Weights of a small GPT-style language model, trained from scratch on English Wikipedia.
Size: 9 layers, width 256, 8 heads of 32 (4 for keys and values), MLP 704 SwiGLU, vocabulary 1558, 7.49M parameters.
Architecture: RMSNorm before each block, rotary positions, no biases in attention or MLP, untied embeddings.
Training: a variant of Muon for these matrices, 8216 steps.
MLP neurons of a small language model. Each row is named by its layer, matrix (gate and up: input weights; down: output weights) and neuron, and shows model dimensions 0-127. Each number is 128 + 24 x the weight over its row's rms, rounded and kept within 0 to 255. Numbers have three digits each. A neuron's up and down rows have the sign that makes its largest values positive.
After each neuron's rows is what it responds to, as a language model described it from the Wikipedia text at the highest values.

L3.gate606:137137131140126134152173082169156124171103092167136096097130123144148141134126128182141122106140133158066085138119139113160146168144087137114090119098105176162127106124135123117127120121103141070162163120107142129125108099118119147103088131127125146128097163168128179153114089154169163113155102119158096134102126125117141091137128151152136097123124171147132118115116118154129129101120
L3.up606:098145131147132163137138140152130137138088135124128091078102138087135146166121132135149113082139186132111083146131138120117133124130134135125081082120138169163094137117162105131163125061136137150097112115116133139129133118146142108131125150108087153155114147129121129160153100152138139159137107161151116139114108096109150130117150147119143074133107137139113111145129149086113155111152
L3.down606:140137096123129097130156105142135124123126131114111090129109138111123144152146082143121121114149118116110140066114120116169113135129158146113102144065096135097122113168158135126147138139144118113131105159154099153139109118111134131152080134104103126159123147065114095134124114123115122114139151144107120110112115130135104112155090080096113086152152133143135138125151121130140124154096
Responds to: Early word-piece fragments

L2.gate60:094108140104102134130142130069113104113124102137098133137155122135129133150127151098165135134116112125154146184158160119128126124110127117100113119131099130115163128125170128136107116097131145124171149125158089109122122120146121097080133183134131127131105121158139110120170129185100131134124089106131108153128132093111122155083109139136146166120078139141133124166101084138141114092155
L2.up60:081147106107140103133113109118160137120115140105129107127151108158119154142119137107143136155137109105166128147139113150162154144164118112105157132092095100134166172134119147182125153128123127161161165087093135135112161143127108107142134150110126148121148136146151120112186108150122140178113099093077140104156131097098139155121100114158108137087100113168144174145149104121127122128125
L2.down60:130155142135156127115132096127162085133127155128150136172147130158122121072083121108155104165103134092144135107105125120159127120148137155147160132095103115137105088140129125139143125125200115110134137142132124113161158111118120181165110137162152121141110099142146148129119120121109169086125108117117075100125115110117100114134166122114104131125134123147145094111116116141130109155108
Responds to: Mid-word subword fragments

L5.gate537:108137124119143083134156125114141114125160147160151144134119092161163154091124166119132133126136145108130152117138149120193142181110110120136133100138129117116129118152145132124092144115138153149126126139143082167097110114138116173122126098114098092145129144118130102161157139158148123150179104121172135114168151151106127113106077122125113130102145068095096143155116115135133106092092
L5.up537:099116118150125082136093123088113122142113111139147158111138145081148161082153116070152116187120152111126151092112185148127140142113148141154114137141128155118132130165168173137080076143103180114156156106123132144088102126124108150095102118103128120162076141117120122127116138148154146136122079102141155135144133120106125126123142114138098117092142106161127127119127131107116102117119
L5.down537:137158144145149129124135129088121143144126121116143144118095164114155123137105139117120097112115116125137107123125108155140156091120098092128143108145112081114120133150110094086160115116104151117106115153164109124120146144146098131144121098088080139153099114107092163140121108115157101142157089100137142127093131122112150133100145098156087146145121117150096180117186141094046108153097
Responds to: Mid-word subword fragments

L2.gate382:172094122125179114101104132133167113097206124131113130117143110114071142101130101135138114124102093137148123109163116146129091110134093149145120141085162121124106139108124139115098084125113173148155130192154123115105162123175168072053078109100130110131134167152133124142098082135150101179109161118130133121108119141142112147099146151124152157147123107146118168148112085137123143123141
L2.up382:115115137091156089132111153166109137108164132128137106127127147116108085145131117127106140120082126116111148082113117114128102092156150114135114102154133091148132111132095140065119129115151164127118155131152108154136147108156140135113080119098115136153098148118120107114147127139149155163128180181076132122105131145108101132116118135103126093132122113103145147162156143124090145163128
L2.down382:118109123125133118150094142170121162132144162130135141141158156133156095141143127131172129112171095107188083143126139157095128103159139091152132136142140167119141112078113142132129170137125121096099143146122102134172139108122144132135132148107145151140104127148109082121142109124163175162139135132119149137168114165129147100161140109139117147102108162129094102118140129120154085124120
Responds to: Word-initial "The" / "pl"

L5.gate349:102132091133144111116149157108137090121112125137098136153112113140122151115166089141125139137106174135145068139120128151140125147127145146080125071145140119134121150100134125129122142169118127117139137113136127120080113112102099124127090092113117142183101116101136175147135079115131113117093151108124116095171133114103170112137143162113170116096170131084112140117109101163157119096150
L5.up349:108155114108124116130188138103168137141195117137140134133135114123128160121157109124156165152108122137128118143143138140122121133106121132113158115145147115119138164111129138146102081174105121116129120122129147157141119131129114126128107102107129099151101130058073099121121056171142117140107140143151119126122116155139144130131107131138134143120117121153118142160124126166119113134091
L5.down349:140137139098148121133107150131123119157129091126141112114138173137120118122146151154112179085124128144119141111135139101129075122144101161087141143097134175154184132130176128156125126166125137078107121143162186109071176124186123151124086154103138135153141088074128170099110124153118158136125131100100118128102114123115123143172091114100120134121141153160127118168104079183112121163154
Responds to: Table and list formatting

L3.gate672:153111166111106105139142126109127122108139129119145112107102123124115134158161101087169098127139102093099116150148162166134097155135141098094155114104145145114152153128113104109134111162069123100155088128129112157085124151131124128108132132149143136124146138065135144119089114101133121146133101117126111173103126158120077162122155128091100122141105126176083111129112154099133126176124
L3.up672:151135145120140116094139146119120158132091122120132153073109117115143096120148121127164098099158094090107130058137138158123116123132119175087181089122153140122110124127115138153115109158119113125118118113103099154130119156126135091095142103134127098123181154108176111074129126142126136137140172123092105130132092133132130158111135103140117099097124119141113156134132122147174119160145
L3.down672:129151103139132066111121132156111088111107090149142138167132090122131121125142080126108137177134156090102180148132154165160118143109171125102129089077122110165148131109160126132132114142129097103108114121148175153108106135128094121082156108107146116112126169072134164134153142151112135164151108105123131118157125075120123158120091112139096155145147126116126138131140088109098127109099
Responds to: Mid-word subword fragments

L5.gate140:141138144143146122101161105110123168117141153119140095128130151117139120140142112096136113104139151106079094186110129108145138148117129148158138075124158153152088144071150138148112121148124178138072157129162087120108134160161139147083143154104104091142113145146126126143113123144159154118165121086126155143132103116133161140108083133163117114165170119146111139155161120137130111138141
L5.up140:107099101124151125168160107135156125087115112109095115112095114087115084141106134136102154105157141139108115124117117156123100147073142100149123145138118125159140106135109187127148128156123178101140124145136083126136156120159118120106175107133120093155131114149098167123139121120105177128137086111132132090152124124097142149108141110181130117098110131146135117196128146097124165127122
L5.down140:146097125128123121117170105141166102099127142123107139120135101126099129154121154148094104185135129109146116096136150086141128129108100100139137108072145158123140113108144119136140171112084126079140152175154114101144090169117126135164143111126127112155133134106177147115136145150103105132104167159080131155176121146113155094074134129075124131099141153105120113145164078147177133117147
Responds to: Determiners opening phrases